config = dict(
    n_layer=14,
    d_model=160,
    n_head=5,
    n_kv_head=5,
    head_dim=32,
    d_mlp=640,
    vocab_size=826,
    activation='swiglu',
    norm='rmsnorm',
    norm_place='pre',
    norm_eps=1e-06,
    positions='rope',
    rope_base=10000.0,
    rope_fraction=0.5,
    qk_norm=False,
    attn_scale=0.177,
    bias='none',
    tie_embeddings=False,
    parallel_block=False,
    extras=['capped logits'],
    init='uniform',
    init_std_qkv=0.0322,
    init_std_o=0.0,
    init_std_up=0.0322,
    init_std_down=0.0,
    init_mimetic=0.5,
    optimizer='adamw',
    lr=0.00205,
    beta1=0.9,
    beta2=0.99,
    weight_decay=0.041,
    lr_head=0.00693,
    warmup_steps=591,
    schedule='wsd',
    decay_fraction=0.943,
    decay_shape='linear',
    final_lr_fraction=0.05,
    batch_tokens=16384,
    seq_len=256,
    doc_mask=True,
    train_tokens=140800000,
    steps=8594,
    dataset='wikipedia_en',
)
MLP neurons of a small language model. Each row is named by its layer, matrix (down: output weights) and neuron, and shows model dimensions 0-127. Each number is 128 + 32 x the weight over its row's rms, rounded and kept within 0 to 255. Numbers have three digits each. A neuron's up and down rows have the sign that makes its largest values positive.
Before each neuron's rows, "fires before" lists the tokens most often just after its 100 highest values on Wikipedia text that the model never trained on.

fires before: "8", "9", "7", "m"
L8.down614:103144100088119167076160114137111153159126138134187119116195125111116084082112173125144165189082171107102152152107145116126124115083150096128149119128127114181091150144146135117096136164160111111081157123188135083114174109160108079098138094123169120130131117147099143238116107174144086118133103182148080147133092167101096119163084105147108113173141088118167097146047148168083173155151

fires before: "in", "ra", "d", "r", "rib", "v"
L7.down18:151078171162116171164150135133147127113102170084146181090132156136089209098146118177103124069197109166177133086152070159113074098143191124139118127110151108156119137144162165090099167079181124094193202087146182100145072112199142160160117128141108158132104143138108107132136113141082095132147154129124127156120114080162161144109177125121123110119178146192175158136090142097148112152118

fires before: "0", "1", "2", "ies", "i"
L10.down137:136178122126123096095122149172181115178147098118158143117118151102108103084163088164158123209114100072103119155094092117120103110096130097165107086087146079135152056118112166104118160132130079125128113067127088112099123143116118076141129092159118103154157101144118093095090188078113180139193112135130111148073124026125088119167191129115133171159148122117096126156119166092196132154061

fires before: "it", "un", "le", "s", "on", "and"
L2.down412:219137112119112113179083153129163102135114106105099067134140144153171144155124095153166162153146125171112118182169159098087182089143148109154137108153101104098097164138092136144074080162104086170138091066147070167176149139174134165136157186117134108103083104080128138192122089067124158125081156220137196074100141141112169113107113133150103102087133112102145127098095156108084096133106

fires before: "ile", "n", "is", "re"
L8.down367:159169150103109138112127077105092132127156140092070151052142181124119113104076101179076110129110092131134177151136120202143161109084122063117203114116107119162095175157150030099119139111133145128119226136146081130123140063087156129105137111160133156157064133153123096149128138130090081148135158107185136097148136109098184117132146117147158146148130161089130121138081182141121135099141

fires before: "inal", "ers", "er", "le", "in", "el"
L11.down57:098077125151169116088121137094131105137123143150087094127121109146146087139120204096113114142112070185085131137111130078132133169068148125135099119092166151088155155134083162171104096124070162097125186103160101187122184162177107154129105094100120150093132165120140155122215127133124089123087124114104121128104128159086147093126110074136162094105126133098188094087123133086148096150129

fires before: "uc", "it", "ear", "er", "ire", "ition"
L5.down47:059104100160095105139169073105168113098128067161111141115089105134177109103083144138141196101119110149156126119125120135135105101152124151117150225119110167114140115178145166151134189132090162126110094119144113124175118097131148112102162118112147130100093094143058088122136104129113140089077176090074180116071149126158196157069138147167187092134142125139146106136106115138109195209173

fires before: "ory", "or", "us", "er", " G", "i"
L11.down380:092163130146140112148125125086128170119138138117117117124183116144139158150165139158157158158106073125140143091110131075097138178094129130148114134087094152068156104142116177127168115183058113136161157084123158165122103096080075130096082094191162153142115108067215187083091070097141142090091080122118153120154181103155122142139070124134133117106066109174135184062121128104126155179064

fires before: "0", "iv"
L5.down158:141121130180195098117116106110165205179144158138130134125103149120122115146097157134163108075145122154109153138163049104183124171138179191162091123081107146123117087099161100154112100125103164110106202129130123123130156143175106121121136114105133121153125111105088142126171137140156119142096133110100121157207066118116237099176104131127180170086136106151111131153120102069115107193115

fires before: "an", "ey", "y", "i", "b", "ill"
L4.down181:167132119175182151113126114076153143123096170093122145092167150130120158118200092147150166158114154129215102137172128087207160129080109099102118159137125121155119123119150139103195170195160151174135176116107122129110171140176183158091208087114084152112185163107136125128157124124127104120162117147086111189106107149093102117090155140050112139099156133149087088089054101144151104134190

fires before: "|", "ul"
L4.down293:111111148119205123091148149133132134167045125075133137091120136172131137138104102160123117110135142138169176070218095094096147077136125107152183145102135149155116113070096132115154119137126101113149255131108170113110105117134143184138105139095116140171132180176154132154100141169168133141131097121118110163130099126108152076142147145105116151158155177117152138094105170055138146143120

fires before: "ies", "p", "if", "all", "o"
L11.down610:092170107120132119092095119051114158120066138106166116104125121081192167133106048101132136131095122080111095146092132140117154114186037098136145102138137116089162142160081128096121134162124173112110127140160162084140144161098091131123140146166134086146160145159109113227102065085169146156126195142099153133092109053157107062150152091121127116121086120083137130137084119102193075139125

fires before: "ies", "ie", " &", "b", "i", "ate"
L4.down414:154168140115112185116177134113162159120086194099146190156107180113194099132084050132143139143111121138101124138124068153094165132124132139145181100109120114134131112111098115158160122080146153078125152142108074184157136140107151163107121123104077096137137102164117127128104157179150063123179116165105101134141128101099182076168138115201091166134156113090098119117137147053117189178166

fires before: "ion", "te", "al", "d", "i", "ed"
L11.down22:088169069096085177112138130070150111152135162108136133169136105079184088122106066100198132126095119081117124117105077063070137041090121089152055102081085175115116116149127117102154108146151112135139103163142122133122078138152108129136123076088134174146174106143065148130088168098113112130148103110186087112144107148140174093113086111153141087113136085147141148142134139136130180153053

fires before: "al", "i", " on", " in", "ri", "p"
L2.down441:116151122130066138139077117081178181121095148087092159108099183174084119130111147124138118129093180103143123115140120106109106080091043153148132209144114129132145117097152051156155105174130109126151065181110123171069138097088099105114124154138149108185187095127097098094147145150136118108160158115145190191099134200121156126120127090131099085120153155153133118168132155121145142138053

fires before: "ur", "ish", "ic", "t", "er", "ing"
L2.down597:064123091138135145076128065130142112133131080134101116138118186158053124127108070096142135055139139075137158159167150124078070167135144152123176150147130115144119166122150150124119133060122126153095207134129096115104116147133179145082118097171130114104067138144105066126143112172101102139088134074140132174207134113162089138069133146104104170158134146133078125146188181104083116121135

fires before: "ember", "em", "ad", "y", "it"
L7.down179:167123134078143176131106126107075111127118145152173092134154134131128131130094163073088091091160180192245127095130135126149143137133118173168133173110138164107186133154135115147105120153136139132157191094114141126079163162120136179112165116145137108100163099084092174112185190140103111142124198128111087170062081146071193137141176157132135122138117111152141063160139130127145093132139

fires before: " |", ".", "p", "–", "pl", "per"
L4.down467:140114094117169154139086083166084174121106116145140113159130118117126159119148119178107045153147096095156095071118137072255110092107159138084142138138142041097209167157131143145102117167159126145130124165105126133086103119099132114150135097159214117162141073143086146143178132112155165082166134124112137124119100148106119108147130090134122141143148173108156112172147157105142075151051

fires before: "ough", "ound", "ver", "d", "as", "s"
L11.down504:080091164120122139100126140091114081151148203170127173116164105139111122117187096113112106132070174133144134157164177091110123156183173093102150148124101114135142073122148173106121133186121218181072080123147085109166136167151088137095111105135122132117101134118139122099127129108180129137157145078161125059138086115150166095126183131125114121127146159146184148127246135168135186139161

fires before: "ical", "ic", "el", " L", "ics", "ge"
L11.down141:143067150146073159138139176161153146113125163138095170121098158199143096096092213080142136141100088195133132095087130075153113073063160130100176061119134137133172141113114119101130131098187098138131117133133101122126100155121140097120108154103184136137162116149165106087150137058135092104124080109121079135121123136127119081148179125152159164137122126133146098078068101082101146110129

fires before: "ut", "ure", "u", "her", "uring", "k"
L11.down417:153179173147142136103088188113144213134127122168089171156119144098149092117104160123121144224102092119115177149129178144171122089153139127124085072088155086110104163113129120133076139127104102133092075132101135109138159171143168123168115095158151102158128177127150098091146103135142094121133154132159069159121133104173127119142174150151163126123221167168085076057133123109079147101116

fires before: "==", "===", "|", "=", "S"
L10.down505:093157130072128099060116096093087126131133123095105100080153091131115131073095118133127146091098099133170142094122157133144102120092090064106124168091158134068067112125156121133108121149110102132127255080149137104130135130153138151153209106160145128143151094092184124083151133096087130104088180094152106132141154172077109146112081124121167157111123182136069126101065109157169113136123

fires before: " St", "k", "or", "z", "p"
L2.down253:170070144134161149147057150088077139112107129209098148133168061093136132182147129111137131136124115146175128164175112135158130106124161162113105084073064129134124107131104150103110162120104131064102174130139118087115119137139184116146064145138129136073115068147179179181115126107167177115161138174142140053081121123103128171126120153090190125192131111120145077104123125180155157137161

fires before: "it", "ical", "k", "ice", "ember"
L4.down389:121142117122116176096155070098083204132139156106094128115073094111162124171079102168137094105167119183115151115082133165087077112120125067108135156131101125139081111133142141186076149166114140105097255121099075166139155072126157154150122111154125126120165153089156117099167130150115095145144117114116067132117127033112187099145138113117085096081122150092113117184118122109089163140130

fires before: "e", "ge", "n", "g", "re", ","
L4.down390:140145097193150154046139062115180097107153173103086110160131117128118185120127095165139073067184095141138169068085093098133132126152144133154137107140120082160135100182120112123134073161147089137133170091055129158152098106132183144146122109142107175147133115149129123150133145179135128145097070091068082145129141081087106148125157132148103191108130084098160141134165191153113092141124

fires before: "l", "′", "-", "port", "m", "fer"
L11.down248:083079176108108116120131130152101122154103106137118113132133146124116134128158107122119182156139164077113142107174145112033111118157119072173127125163161043141106199124158143171117159070170162107135198144147183155128121096139129143102149145126123140117139104100100132103125085147117116102150197196113150134080162129164050140145161154172111184173097075118148132150107136088165157145147

fires before: "ish", "ic", "iz", "en", "t", "ical"
L4.down213:049090090179074123119170126146155117126151145155124053112097134124149106090175136120176155079082117090183140081167184155131132119160098114169161118077118099087139118121099160131081140116123162189083069167131080125113094112156155166107127161114175104185166127152154113146117102130053078168076126096177142150161123093123127087160146128136139131145141134175131139073151125069156135092150

fires before: "i", "r", "ated", "ial"
L2.down305:145178167120122120115155168118214189127130154137168152107081158156114148144149160085161155131110147129096170096119132125117115140146193103076173120098152107135079126144098177091144074127175163136061172164124149109097117095128154082147097046152101121086155112129146098161145159130104074112157086087124133125152144113160190096150126106089065098101105154077102153146193164141142117148123

fires before: "ub", "ass", "a", "ay", "im", "ose"
L2.down98:166127086156127134219137124119116110125115122131089117133072158162140107099094115135130082057148056078180103150155131141096061113120101135144159150104147134127115173111088147205094113121149139154130105140099108140178133139104153138105153134076192146216104150053140154127120173154132147116146164075109067124096186137117094128154115128116156108139164145182125105107094141129140118113072

fires before: "ces", "n", "c", "ing", "are", " Un"
L11.down250:143153127089096095138086129132130102174195106119151195113121063195165182154164129123069107146111115192128182121112114096100150084096205142071134116151127098130191128164179068166131164073124082165128142125054099145107112125106106106195182160153145158143146109120126088169138083116111120142087130175090167170145133155109144132107132098134077096070163101189133077158083125086116130159064

fires before: "S", "l", "p", "k", "r"
L2.down536:114188123148173147165109137140135168145145068127101129148116170098092156086152094139122122148134098175127100132138143186099152138107165118127102104109124147130099146123071086179140102066141153184082119072153071113061177165167187139145138103120128112076154122182146217178171189130143132110076108154168138102105174142153162109135133095163130132171067123147126092144142121074087099158148

fires before: "e", "p", "al", " A", "le", " G"
L11.down494:100166099139091101034065142109138177111107081141071076171130098148113179090199147145133143139124150205111094140167137150088053185167093154131156127187087139121109171121117192162116198133146106152134103098117181148096158162104164089174098167149149088156117130113153117071124151133150132138162126105134144078134080141107160124120147142068166146097154166117132080157124146118089055104107

fires before: "op", "at", "ber", "m", "ul"
L10.down129:175115114093144154123142175122064110125148089158122091121162158186105055147114133149145117106086176152118175150110142124111118138154152115105086142134098130131146080072043101110121149125123081216122039144075105047127157122111111109136145121144099098169063117142156132145086125128123090093126143161103173107113152086154093106142172068091103134157103168128129104167139081099062161127094

fires before: "s", "k", "ch", "ge", "g", "c"
L2.down368:177144100147089163086124150137096213144095190136166102084127097188131156148144126116131171169085122163165167080156149126075145141140086138143115111096094115105143033135131076114120082084111063150113180135141133121071159119141138111164115121137086109161146139151138050103149116138139167192139101072127041112154113131130131172135096130099140132114140152122082114170127098104153051156164

fires before: "ul", "we", " to", "ir", "on", "m"
L4.down283:097126085080167145097146062145115154147119138172113148081089156136059105147099078148129166094122147117127108082095203131126070113126088119151114140122120117137113103159160088101103184184122151164069255136122096122150158116099172086065110073124154125108170116121104146133097110119129155069084111083135166129121142133130116152188135154144097126107146103141135159152148160092084138103091

fires before: "es", "ed", "e", "ation"
L11.down502:145104134143138141107177090084164190104132127082114147102112128050106152142089119143161129135122116164119084168149127154125184112091124120177152140094162140111094108114122138147106128162124151118130176080158122080165161127146159128139133145136214115103140177135091191138122098131113147140097183170143099070086153089128173127113114191138192079181154124102177156085091137171089096101105

fires before: "e", "el", "en", "g", "y"
L11.down315:164066114150204109122153125118156132103144141122139110119129141101166122117113147144032082143172123147108168153150149180171119144130152099100091179158165104147142122125136075125149155160109226087158099104087110099116145189071195160092146132138158148120131159104166121106110135089135150109091135180098140165110117128175086172139100144115132138195125100068124103096146057121176083094140